config.toml
head_dim = 64
optimizer = "muon_variant"
beta1 = 0.95
MLP neurons of a small language model. Each row is named by its layer, matrix (down: output weights) and neuron, and shows model dimensions 32-223. Each number is 500 + 25 x the weight over its row's rms, rounded and kept within 0 to 999. Numbers have three digits each. A neuron's up and down rows have the sign that makes its largest values positive.
After each neuron's rows, "fires before" lists the tokens most often just after its 100 highest values on Wikipedia text that the model never trained on.

L6.down818:507494501498525487484524498538458521486501510496495529484510510472477545521445518513511472453498523529522524512530500514547508464526524489491486427474513507518481459437477493487496482541453517474494526498435498510546522496530478437476481507523487517523463498516511528493479503548516482520485505493498473504466483482558502474511477491531463526497502464493512510535510481527513496482526502537499482523524503510498512507467556498490508497580477519494492491505531497506497511505555482458494472488460526550484505523480477525532475515519495507500487499499517473535552510462479477493
fires before: "20", " ", "19", " the"

L3.down518:485531526500502482464508496467509520509493502488482454534507515488499524481489508467476488429504520514487463527522505533500508507522461476522506426512517472472497532496495498534505509563462531491507505487566512488502491491533538474527495500476540504483519494514544540552529474492515516473488507489475532523489529546504484512485521547490485525491482510520536534468479471549468511497497507474533509513509518483511445503507470509491535526548530505476462498500513541471477480483494493499482494500490473501476506505504555511510533504530546538485526517476518493511544517484537489517
fires before: " "

L3.down333:465538483474506486479502467504488518483508485488469468548532506485511446492544481486469471504500541507501534481459480547469520517497519479488517502488527505474522516509504498506448558530496503498499526485503465504473495509513511533516499485517553476529493484506561511499519556516524491564541531523519513538504493453480512526452511521506495481515501483535499501512516477520478456485536498506543516539467514544497465537499499508544500479510515529494484483496560488513503482478472479485498499483454507496493469466486521526500504469528470461457477494452508513516515497501503480539
fires before: " ", " |"

L6.down819:525505499502518527515490540447467501482507563501486500491433501484463477548517520486511504475480521435493528514495466553453506486489507514487498488477497534489481534510480489547496500481496506483487568524501512488503470500548480509472524506511503489485495475536508470497468475530532477481522541542454511497494541545530503488515528480480486461477493479504475487529449472542489538477512515508540495430508480523455542508475536503521465491474516486509484491471506477531548505522507473518484455527487541506480492500531507486477529474462468512506479504480508489475472507464495479508
fires before: ",", " the"

L6.down487:504533515512570467532467529499495519506466467468462477492491478476511478506496531507493528521504551460521478477478532495495465493526455461480507491494513484509529472520483535520481512469474501528495470520490506470505470487488534492504492468443498446502471514556479536496478515499474501472476513494432497507498492547499506515563498507520498494460519516457467533501498461495489509497534467469504502532503503516477511489485451471522502531552494503492496477507480508514481519480504539508525471472495487473466464454491503509480528488511477472507550478523540525452573498503514504484
fires before: " the", " them", " his"

L7.down565:502522495500502536511484502507458493508485509457482493519452493503467503501469511449514467471474517461504508482535513505513545470537470522496500496516512516503468506482520515524492491481526521514450527505507512477501484484505502488463464511509484477518439463530511479475465455510512464524464500486496520467491544512523476498516489536492525526483526500489465515497501449502480474487503496513449494452512507474509486539477549542497536513470504534531495469469530497493532501474540522550483511507500526480523496492471554493491567485483499464511476470507487535470459503486512509466
fires before: ",", " of", " the", " that"

L7.down197:512500496504448498527491514526453511531500496462497472545489495547507476494501500503483453489486477506522502503518498539522495529522504464504500515485489539497499518509440468497475447485518443508517485474512477526535517470526503498493537483462500514518479504515496520519517537489488493509480459497460481538468496495533517453508476473531459452465477494509510507515510503507504537511532521509500452465501496498503474490544414515481503502530487486493502448501469510515492503528500491486533474554479506541527474518557500510540497509499484490529448503523516485493428529482510482505
fires before: " "

L3.down551:529482493470489476496488479485502466484493494478454489517477500496473490520484507465525494502457488511522489550518510461460460489504505502509482490509484506540510485529482517487492523508488510485507519544489511521500503493493495485508467461485466492480509482493475475452535541478465552507493536511520495545481498495521490464461493444467500526508533531504477496468475501506511466539496555487542525515476511555487561526467506468506486469507481508501493505461519579500484549523527499508520488509474514518525518519524511471447532472469467485441494506457514497435501500469504540532
fires before: "|", "-", "|---|---|---|---|---|\n", "19", " "

L7.down183:507466478477496526480476465483507517486514553524498510448480510461492546488536479466542499525496504458519500480513536518507526496487486507508468518453455542501528503478499485487445479499479539500482565522476512502498493463532552503504549521533531497470488493551486512511506538504504465499482506496529492488504477498485508533539530503550530495511510497521495518514486527522481525479523476519516527463463465496490522541492619499465474461506437527507468534490520456538552501503558498552472522505465499508527509502476518483473518513481520477518479515531515520516488483507523507483
fires before: " the", " "

L7.down617:492489488535460478493493500522528484489561511480521480502473500503514503462473562509487518465493542470523515471457516530491488518515532482531520452511496537489517508489465495497474475479483466508506473470492491514471540526528466519453464538496495492485480479519535483511479453489502571499491496545520502517509597483474508527503492519527496512511509439494529471475469511489496448501528520473547557562516522516503486476520541465472461485523499483454467522505556516527490466485502452499477480502492514531519482526509511527493470479481462467474520527468538499458504519509523507500
fires before: "19", "way", "20", "field"

L3.down156:519502493554525517528498488521504538486512468504495501438472459518469480501486495505510500462524516526544501552475534494497485467519503495526460491492482481503501514489539491536462556514499546445484532509479515498478521521486499464553476493491488493500477491497475513477492498506466508492521540510467474487456456518521484504490532488483519501496466508475466488507463453496495489501511536492536509546476480502459513517523457449508471473536497497482470476497524489523504493504538496467479515510482508482471502499484465499511451503527518497532467468480466499486487486495480478480
fires before: " ", " the", ")\n", " (", " a"

L3.down137:501476478494522481497468474503510543516505502509489524499513503527451494538510509481476541489491452511539481511513516529482458481512477504499472470523495515510542517473518540505521442535488492491460495491518475518494486504475523535518528505500527445467489504522472523516493469468459453485451491520476509500520486508480502485508511509474494527535508485506539508472547519489477540537540500489490540503508517520500474507500485506460456560496456500473493495517487509490499557497481519461518514499504530469518467490513489517484506530457545482529554511465521532474483491526462567439
fires before: " is", " are", " was", " were", " can", " had"

L6.down741:490488518537527478471519473520526500512486544495486468529502489491521478452508508474520502510495505504532480500454546519535507520518535470520499492467509507497500509474521519530496472487507534508505525466531484503500538503518532505475483494499490521508511499487473538514484539522458503542453502478476518505471537499468544513507494460508516436490566529489456491507532486504511538497533521506572553509538545486474519519489592528518482500480502548483498491496505517493544475492544519477501507473501524507518550518577511508523518481496535501501529511522492512481493490494498517494
fires before: " of", " that", " are", "19", " in", "."

L7.down392:490448469540535469482509479485453481486515512484466503480528501521502470506517522495517494522500521445516490493487513523474488577493493467494540488479511494547539501501500513497464505523491444515500500494514511499519472510515528500549492451490506502536494534482532509474520477487545515469527489506505513524479515482528496502539456450484567491491519499542453494468498519544487508471517453504487477494511512504484478497469543493505539491524555520484496492504486513515487497474523550477555515490497515522553504506482510488433511527497528496496513506504499472500486520490493494508
fires before: " of", " for", " and", " in", ","

L3.down358:464529483494493496492509532472468537542480466489490486464510497502460486511508514467544536507523459489505489481516509531479498554504491517489507508501469489496494522460453537527572492492488543497453508458513509510491479487487517505521481493474472541513463478522493504481533522482524509509497493513503529502513548524494490468537534498518509456536468549489469480506496473441481499521490511496525534486496511506483459486437493496464480495502554454439522496528533515511512514487469539477502527443505465512525491520455522493463479545502493519490490484481537465512523474512519512482
fires before: "0", "3", "9", "1", "5", "8"

L7.down213:491536507496497484464527464490498462514500525519505487450506483481499512468476525466485513490529537498495473516504506461483498511471490454530493511487508515514478545500531474471511515504489514548536500529469478494505522524484501532456492526545515484499495512512499494472511523514484510513502487503485470501463524517534504517498508482568471489527487523516482495504498459451520487506461520522529497504475510499515503499467590444464507464451485467509562509513527427482464537508519517508487536459481499517534481482466490457507484500472480491472549527508491536498484513489501544492
fires before: "-", "|"

L7.down207:496501511547479525478545482487503457518487513490568493513559524514531487460494500485533506510509516521532449509521501521473480517493487539527509523478500486481517527465477476506485495499482496463477472548494448468508536517481511511452517490496446505519478512462533453504500487492529486505482474498488475466492437475508494484464496481525504500524498504498512548464488507472508490529475503520546506502532492522498498480459563470495492497487465479516487517532483482535491483492534496515525528493487534480483468481451495501535492463515426502516491481496511506495476452535484509514
fires before: " |", "–", "19", ":"

L3.down635:516507486509515469491499525520522500512491538492480514551546479505508513481472519477468530486505536508502489500557512483526490514447508495484516474509475469463474511436491511502516469495481536495514476486474516533494451506565489519531486500512479468472525571491502471492496519525486469493509489476513490466541524495534484532486506491487514504505493478503479496476503496495528512436474480513521529494510477511485490511495568529462509470521509501495550480469496514462485495470485546486476519509529533486507464518495494477529526443493549458516504460504483513491512495496492545501
fires before: "-", "===", "==", "|", " ", "The"

L6.down411:534505484506498482476507487545484499502536475507482507515519519481543502524504538461515512469505482448476484501504515502517525520472416456504526497525471502485505502523512505509495536526510502505525510501512537481491520510506516523491541492489527535493483472471513470539491537515516516493513538479470472568508558509483486510427462511493533475504500443574514498499493483487464516500502482497505489500496499539518458504510489476518488493485505537505538469501474502529488459521508425535516532517493514445483474521496500500489521477508438516519510496507517497519501455494497504497
fires before: ".", ".,"

L6.down341:466515502443564520497509473474512534516467516491504513461531490507464492511462489479523484508519521487502498541491522508501505479504475438467462533516506506528490497467501509539543515519507486507511489538448487475466521487491490497489531556472507524492526508450546494459494502490501538530564496464467492492527498497512537450534491470480496467547519470504510483505501504512522528533499507512501510500532489505545503501490513511510447458519469514436497537484485501485532534500494527502508492516493487499473500481530492491546492487507478511484504476532518505509521469492491495501
fires before: "0", "5", "3", "1", "8", "9"

L7.down55:492482470517531476493432463507526472486499508493500487490483534508514444523491525563495520509514482509477467517497517476539468525473556482531482517503528485498457523483502490460505484517490467491490526535492499506456498448495482466504459524509483485507502447510521508531521503438479530454479502514501510510487461527518488526538497496505500450521513536497477503469503510550515530534486509466496500483505519476535513494474551524464435505531516451506484529501478517547477502488458518448528462509504440533513504506531493539504479493473480502482455514537501510488521479475499500472
fires before: " ", ":", " |", "–", ",", " Men"

L7.down342:539509503469517513440523484541539490502496472491490494497468440479524515527476491497495542523505499457521517494508538493492488535503506469488514525541488505499519504552473515526546447496509503515480502528506497448479534446533518503491467474507475493481477479491480499469496513528466524481529501490455497482563541510500507491489475522478501484573490436491484512509500492499491477517544549482507506471506483565472508531529491466538499493490497472467515514512555487477492477494477497506492496494513525491472515483473491518489509470477481493561455494450518471486484477525495488499
fires before: "6", "7", "5", "8", "4"

L7.down500:465491514485517554534476500506477543492492481474506494492466480509470500513498495464527478467503533497504534453519487545523477491476514517489562514512512467489479499475537443486467513558501550532455499487505478485522471531500526500415506528495490471531459495551493492493493485481467464509508520503517490474500535513524505433518463514535538515476520464478482494465496482457495530494514474514542533521499534499476522485464480512469492497499504427530505470506557525456486482476450488485532512460458532515533447495510504494497523498503503502520485521471506540525491488527476526455
fires before: "0", "00"

L6.down425:511499514480524502458497472500461521463493561502519489483473468481504508488508489491497475478471483527486449437501519520516466462487528505480499517490499480512501470472488514523535480535500505494477504473520505508498494509508509528487555541534463479515489524513480475527532466518529466511510460577473538487493494498496502528478475462522534499440466483448537455530463499487460512538490546496496505510516547542512500512502521497529500525494514485527470485496548477477499492503522492496449494526513481463514480489523467480530522511518519488500493482490501454486528529494546504481
fires before: " ", " the", " a", "0"

L6.down719:481496515469475490504495497441563524539501512483490473513543486503496526526495524499493542496495548480501501524511470524462472511482503511497497432477528524499475466498463519508469486506521518493518468491497488526547490489516494469493493448489501490519516496514502493487542501446511459497537464478523454454462516514502515493472532509479543494427514499477514480511517526511483506506492487517515516469562510525518485500467555478505490502525488494453498473469549533526493536523464477492499504513464556467498466525483523448504531484484461526489504506511541514486438511510543493515
fires before: ":", "–", "\n", " |"

L3.down505:499487503511490485455481482491500514454472492463502508499489507534509487491477429483515495463506471446504498537492492531489477490477481544482438465505516491496514530464470454503493524515484524492472454499502470522512515517525530525504517476452512518475521486509502535508511515521496546484524521514505501504529504536492503501495518500450492477528460473479457473474455492490507497489529501509514502492521505566496523490502473487536494443495457477539502501483483456464458519502562490510521518522538513508510453533465463460534498506496474515488512513503474485550501465477474500469
fires before: " ", "-"

L3.down395:532511481476494512502482459514473542521509551499497508497491502489508503483487480470524535505534533524469505481508499490448487513520508522490467515500484519499512512531517525496517501465512469522538497526497534473473482450513486477455493485477469521519502542528506475519489492453433544515504478511521502498593503520472462533550494478493536486461499499535525508513504522512458497464545452523503508496514474552508524557495497499483513516502498466501529494548516524529522472444539518509494510531495466491492495471501506456526516421502482537498476502510491493464473515512477482510
fires before: "0", "5", "4", "20", "3", "2"

L6.down234:470487507489507538510445487517500461529509540537492465501500473485467510537459506494498526528488507430477486527502537514454445492511460516474492501500504486469455512480479482496528476534508461528481526485505524464481506484514496538486474516533513499519525496504496470474496517479503562422463515493516504542485491490443503511560510499487481488492488467517509499477508499533499503472546498521509469517516504512478535514478549487537523520506505521474502488467491453503521509507526495486493502537510516464502531500494524549449525476489476484471449510477489503511485530491534501476
fires before: "|", "|---|---|---|---|---|---|\n"

L6.down82:495487474500497526504526501515503492493521476500512516489482503454532496538499520522519504500482477487508556484530476476494519464491475517470502515495527530516479517509515451483536492462479465488522460516506518531519501510489526521466513522550473476499473510492515526520512529502473492517492541502517526528451528486511515500503501488527487500454545487522504472461505471481485481528488405509522523465493482479525531529509521480546516486480506493487516541523501514555478474492469485521504495452462522519491496494540568480533461531486472478492453560503480510498504554550519526549
fires before: "20", "19", " of", " the"

L3.down501:484492482469473468472523499527497567491533521499496500509481485565504479509510491501473489569508440484532499544489487487501524463535531476519511499503499500501555509511474523524493474521521461471529475522521503508501498529502521537506475514504512475461520484521449541499515474483466511511476503489485505453536504540474469468502480459501491505562476487481498498515476487535489470499516513487467545543498523545528526498497571491468483514474565504495467515544514507510501502485495484468503512512485499491491490547511464499496504508475512496498478539490509537487496491497526510494
fires before: " was", " is", " were", " are", " has", " also"

L7.down23:503482474478498461490532470505470527476483497495488472486401483484482496470559465526494518512515477481509487463515512478517474467489486497467503529522557521546495498491512493491446528498451572515479503528520515477507514523521473510489476487450482515530467492471465525489496522536444475488485454506489467494494515521490493555481507502447499482511510473505533563538475461525512536513505492498476448532468492538502481511492551434457511528473547507480508505498475495528469515489590508508537475514442461488501478482512478493497542526478510488519519478478484523495475521521507503451
fires before: " the", " which", " a"

L3.down761:454501466526520456524538512493492460478474530486521514473453491503470508490477489484486487512450518456512499455516472463491495490528527540503526464531475537505492528478492525504490486455514557462500479501489501495483520460513537524495507500469478501483501488506521494497500511477477488448530536494481536480522500457511549504523479476495534500491512534480489481502531521511507473466525521495480519481556495473519486461486537550491496521518479563461484524517482480475476442508538523502484509486480500489487476530459478526511496472470497476471528504517530470489516489526554512486
fires before: " ", " the", " UTC", " K"

L3.down564:455488522538493497513510487508505513507514490502477466548462513509493531528508531512535527487482498512488504498524488482457489501496511451527573463474549483520474540482471517481513471548492470537504498485525475494517474479511488477449502536483521493497476485504509498498503531529520535552498490472498485507461494549553457515491486494518518502510507516498471491482487503536501502524526504479512471463488499509460478486467547503543478502492490502507514503505538541509476512495491524431503484505500490447485498516466466498454485480471461488458507509506477482471457486537501484531
fires before: " ", " —", " Qualification"

L3.down406:500496478506552510549479487491441483506479504518487515509425494499494509496508520510505513486473501520543460487521477521495494474507499523481526517485507540468477440500514450483536491479524552504478518570467499493493504549506506501485475474524513552538463479507420528492497524486521511488492502515471476487461489536503498528534481510489481461512508466480491491472505543504485555483464485489512450515498495503487502531484536490512475552556484474481507537456439460507474500502486462512499470509530536510481484498465525512490497457485500488489484493510490515463492485465483488518
fires before: " |", " |\n", ";"

L7.down174:494492478519553465514485467505472508502503495484523494512488497519436487486518470471479523492512485498499499528520495465496485521496459466495503493515464546506496487505477562495493474523458531486493479484516487515520450550528469511460492494564486526504513501502550515464525513524471511524484485492493429525467497533532485472506516527483504503533510495465514504503503480512482523491533506505530496537476473480543527511537510474480446482527507512539552505499481559510474494459517489504501496454512508488507490508512532498486490460542526523509481478502536500490475487450508512513
fires before: " ", " −"

L6.down164:506520464448486508501497492511550483518477476519492534456484493469449538511465519494470507536513485532458486536519504457472506450529488523458511534478476504512481503478470503520509492465540484484536515494530516498503494493505517474488503489499497517502498519460470498547523578540495473517464507518490522474508533499532511547457517503504503495508505469527533487498499497514502499487541463529503520553514514506547466516522492490474507545557510487533489474451517566502505485525521527518527482486493474481496471494490494478491541475501534502489475479498486509479511507538493443537
fires before: " ", "19", ",", " the", "20"

L7.down354:494488508478486526505504517525518516509520496536516473493523474508504472454467475485486481518531509489468522483520528485497504517492518443501485478481500556502489497495497498479511531527528538529483502518497535510523527516544536512539509493491486508494469511505470470530482558463491534488485522475546484511516507496504489515517513494544492470482500515456521502520522508512494464479482476512521464482486515535464518492470632450476569495473489470486496482464551536511491479492498472495518492523504488487490514507536514512466548519505526519478489518501491468473538495513498510482
fires before: "|", "|---|---|---|---|---|\n", "|---|---|---|---|---|---|---|\n"

L7.down513:478502505490500532501505537468524494559513465474496461496520511539482453501543535549494450501527481530504508505537480491476491481491504527554509452495482513496513528459538498538533494536506469483492502481493531499533499533559467467504481450477509476475487525505488496461488490512483503489517518479494487502464457486527464510520481520538487509510494504520524491525520515521519530482495512522489515466488472480495455503492470513538520503490535521505452465481511508491502468467548519512533515477478490563495478496547480503535480506544471462520470480510485506527475478477507496495
fires before: " ", ","

L3.down778:500535475480512513497442506509529504474504507500530480504503509512483473505492477519518524500541499484505451467533508503506485472485470511487476544514522460474512488473514505481496499519497478475506503465493528495500511515527501496527529505513499456450459495500526491507526422541439491517512482482469526542490475493451468525462497498505471460520492491484521489495500471503508530487510439510543489490498472497536509514505505470516516539487489534480518479486521538514507529507519475497500470462465512481471480510496562517454506475513520488471494509495512525511525498517532446489
fires before: " |", " ", "j", "ap"

L7.down564:471526480515514456458500516482534496504502476457498483478527514475519504507456521518462487517487510519511538519492499505509464518511511495533471494512470542545503511500471548516498453481485527496468509528509492512489452500508500502515531486504520506414552472492491494500525498478492446505484491513492516497497430493516529522516517513496493491490485544500522545464481521489457520523506518456503482474517558459541527488426471455506504484509547499480457522527453518530492452523507497525488512561492488480522506505506495531480474455469473488450503473504546487429485481472558470520
fires before: ".", " .", " ", "1", "0", "3"

L7.down36:483491484500461487479464492484496535484524532492473517500448488536523523475528522521503488463496513521528484506494505500482520501511506511460473487538540508451484545488530523516489490498514499472476487493499503491489485498512493545502472453505511514515528486521467462540536509524477496539527499489469486507499469526508523464563496494454515483473503525522532515490496471512486476519430523509517525545496449500509520456504566490478526479534523484485483521519511472493474546529495488478496452476503487538532500524500474500523540496535518488501538529477533509518488504501557489519
fires before: " ", ",", " the"

L3.down444:555482459509469528480485478507488518486526523519437466506438452460496517521488520475473556509504522514507528491504460520477512496499505499478477480512494546498476496496521519537491514473456495473520505504552497479481452521522566493490474496511480492507490506481557495509505474507487493488537484479510471461536474486511526504535512586494529481541513485495497499484493525501482524491499472481482519512500512505519536482475490564521502534532507475453505504479509503516535496468507491489480449489510513526529509501518490533483522471480520460515482477494523479483504474498487505491
fires before: " ", "0", "1"

L6.down357:498515543493503530486491471485532495526566538466489472524515518442518498521464529493489520525489563527510498506485549479468490459523477470499501513468468496501473464562437522505491477485471493523543557502502519481472505471465504496518506500521522499486524479470520528537490470461506480487457526532469469524485454514505486446520475482520504522478461486511510540484504547484495493545502538492492489536485485470541532497536508514467540508497531555489533529504499467543505496482502498482489485525506509517470474517514513525512519480504511494505497508509453531541486492477473411537
fires before: " |", "0", "1", "19", "]", " "

L6.down48:508510485486477557544497472513469527501528460437501489476482512467440511542502469487454484474474502511447507523510493541493482521541479489532475499465516472546475481503477530513493449523506510485481508486539489491524444480520515484488458529529514490513489525496500487506496486508518550489508510489515483503481501479519479475533487491560467514532463498529495481518515497495530469453511506495476507460498482541502494537480500508465513509510485479560430478458513468474500469509501521481505488493474516498486464514490471486496551513485466530512499471498504470527482437508520485513
fires before: " ", "36", "12", "26", "20"

L7.down32:503477469482487482493516506467527553487485504480493527508465519504513514555492535494438542550501491521528467517472472550469519509522535492519518492496490489466493554536494496498502526491515468478496504485481529500493488512475554529474521499457476517472499484524503472485533477494478509507508569497536490515504479482523472475488486479520502506461482511507472494519504504478500466473478498501498506453475473458459505513499489504474482443506487500481496483470473468524493498517509495476512464508525484531494535495475511500513440515493498513532534477561475474568461529495507480521
fires before: "2", "1", "22", "02", "8", "08"

L6.down503:505475514466507481506519504510471475485500442514488503523512497505461497491507477508546500451519520499529497513485517489448504505495474481523492475549507494504527522490538503498493519480474533505481524529522458497532518476516498525471516529468504488446503527487487510490506505525503488493490517481506490479562539486496537539522471550505502509475530497495485473498494528487508439516531498467519552506525488481522450485534580500476496479479521501478507516533489566506536503462492480512460451487490510471488496529500458514503460496519534471494479466490473508542466475497500508523
fires before: "20", "19", " on", " into"

L3.down154:489520505497513519503538513537517475514554523507537492478435491477476541520487502457488500520497510502488497497540548523474483486509485511480461491440504545474501492489490489493502522502470502506479531474524545455459535486506461494505486450513545503515524570472500498491543520506522499508500488532474483491531439477495451492525476504472460492483525542462498459481494502499503503478478498466490483485543541514506556500523612541458521498471476500469515503498512508505508486514474543461506486488457517484515524530521500489508493481488539507522553481503509515499502458502510521493
fires before: " ", " The"

L7.down665:538466492502521504491512514469479493472524503513497494508515479500546481488512515514486502496492498487491501524502487480447492541521531547430501521507499431477495541487459457510553503537507501530522479511524455477551450456513516462552448509485467500548565505486516509513534509519521522458482507529505491512508489480480458471541514536485521523465553523477512475494504496523529515444445458500506513483480503484477488528530547529508525533522510483502481520520438514508488498490498471510490475548492511490516501533527511489506541534494484465522500499499509492491483515529520472478
fires before: " of", " for"

L6.down812:517475516507488483504560476482488487472496503443526488465504461471471463501471525558466462493517498479477441475490517510538470465493504527511490522518540546511510477530511490516521488555504512485496525511498490568492525526546496520505475496468466517504514537494523518510504486504501526476450521490532537470519483472510515500476546485517499507500463541521480502478532531529469500520494533427557501503482495514455494545489505494529523492551499477471491472502506513483514513467497504508466480464540483512482513442535471460470500477548472509527461516516502485527496503492512550521
fires before: "19", "20", "18"

L7.down805:530471544491500477501535510473453493512513560488515495534529474514516503504510506504526504496494588526512465493502473458503477451487505490471523495508501478498524491505502480453506489490481532530539515508527491538534529515515499489481500511490500491456492513525471491528536512499448514457526498530547517485508507520518509473480529483467557511475485502462554496498509494482531509524476501481505461519524473467528488490472580509501512505512481513448516528470482451487461489477497471472575520477519484492459476511497538472548499524496487499536522531481514482476495477507525457518
fires before: " |", "1", "-", "|"

L3.down766:533464550497548470499493519487512452506451473459533487447471487507505527512511516507512508492514481473524504461494493551564515518449513516488496536483502487533504476531522482524465522463477473492495459501513457488464505554525525481510491537484523543488481514468515526509525519494501516510493482463462510520463499506499527516539497492485469488462488521535497482466470439499483489506512546487489494476494474545444502471428442512510482523556499487488494475475526472485494477490472505488481484505467502481468462499484488528503454469467503519453478444487502485486510489480519470452
fires before: " ", " %", " to"

L6.down762:500507460518481485510443523514421514482501494501525489495502490497468527534500510480539493513484510568475529534540490504450498510505525495498490445508526513507483500498466544501514487517539539520466490499511497504490531495509510472533501557468460503512476510502485517528499485469517481520494448490547509548497510520533522470521524546512518498479470480526490471494528516517485514489529512503493470506487535507504506488500521502470502475503484468508499502498522413469512489470509519536506448517498540509499472485503491477480483527490513519532496476483466467498485514479507465498
fires before: "0", "9", "2", "1", "3"

L7.down59:551468470515485494499504487474458476531463498485519473485521488471474494501482533471502503499497503533505504507516464515497485509536518500471525442540547518526508508491462470497497494480528544491499495545549496461547492514514539484508513494493519493519470493506510528485470537505527511483468468507474491513507532529474457491499479515536495495483505530519525487559555535485521535542543487510465446528550465503497470537487497503510491456487535513528526532469474467503506494496491513508499538498529491516523508512494496478504524499483544483460530522530501514457530476500496494455
fires before: " ", " |"

L7.down334:491507507542500473517530452479534497518526497543494491520465530494537535557514523524488455465480470533532502571505497538488508509500496463530551525485459529494460505449474490496489494509481515499527524478520484550493493534446476489465480489485516483562490474481507496498487500487549513480520481510529512519523405526480458497484521520503530499492487515500501527492543478484509471503531527459486496497480487491492512508486550526487511504491500478476518522559462513504466555500483495508506513524486451538515492478517518486522492518491459512473539495492476516518479473533521499488
fires before: " ", "10", " −"

L6.down525:531484471538476479512540487475499465522509475501461525460517487546472517498521489504498490462528434493498489529484470489513469492491496517472504569511482523511516505525521484481489490509505502495442523484530551492482506503538561453495533475489510544510494497493501556499525461487511538510501487431461484554491554492506505490468502547504504526486496524511504482494504494500514479534520500481545442523552492512543519481482480493492502509471487495490512492511483486513469503523471505501509533548513466537476468499497534491496480529510436535508487516514487465510512469504487485519
fires before: ".", ".,"

L7.down523:450518536510499534512452483504491500493535534490552486477542527505515531479516538476496487481480470501496506514511500545499479473461515514500495459544489523555481512514498555459504494490526496494474535473533518463501542491483490549502493538516469491507515483496501505491531495487482469539530487501499468494489485499505489518504524502523538463493501491502478455510455473500515500457478488477498499502492481453502511529535501487529500502487497517495523479469517546508471511487533490499496501479498482519459482492511520565504489475495517464443491483511483486472503522562509472523
fires before: "0", "1", "–", "2", "3"

L6.down581:525459542480473475511471537481477454491479546492495541473515485521444516494490482464567514515489487471528536524518496519509514512507534465539501538540477510534485486472500520481509530538484519511521514485504548503531484488501488514503455464472506510472500515481548531486535504499458525498466498509476498502493475538520474520574528524496524530543493497496500534516483507486532523483471516469501507490501487515500545493534524501544435499455526499521508476525519507483535475487504494483469498473489519536484486475487559469507483505491501496532497490504525508475470482509498498492
fires before: "0"

L7.down301:507507499504486476462519476486485466486522616523462499549493479470531528495499517487473518495515557487485493507522506515459523461506488504578444522505525483518495530471493492463512493484466519521545479524510488503513540522542504474506512513476487540532467521518507497525482497507452487494490500542533510497500531489518458480534518505477494463517541480505515475495459479475508544501501498510490515498500505465517548449527585524475527483530512485496472490508507504556526466493499523540508519515512539468482443457487528465503492507521503490494511509492495474488489486493489499495
fires before: "-", " "

L6.down291:515519487550497472522481534502503529511522471496509530536516502513463476498476514515513503486483470516491461504530517478488499463529545513504551520464516484492541506508514459526526520495488481548490502494555508479538462474531441489487466524494552484520497536478499497490527527488524467523515482552492525509512485498509482504458492534525541513499463470502486449520470534548462492510513535485515484514501506530532499489509489547481471490502509533507466563511483534487516462474518506514500538420535515480499507512516481516523498484515483525505477465525527545566481483532488501507
fires before: " ", ","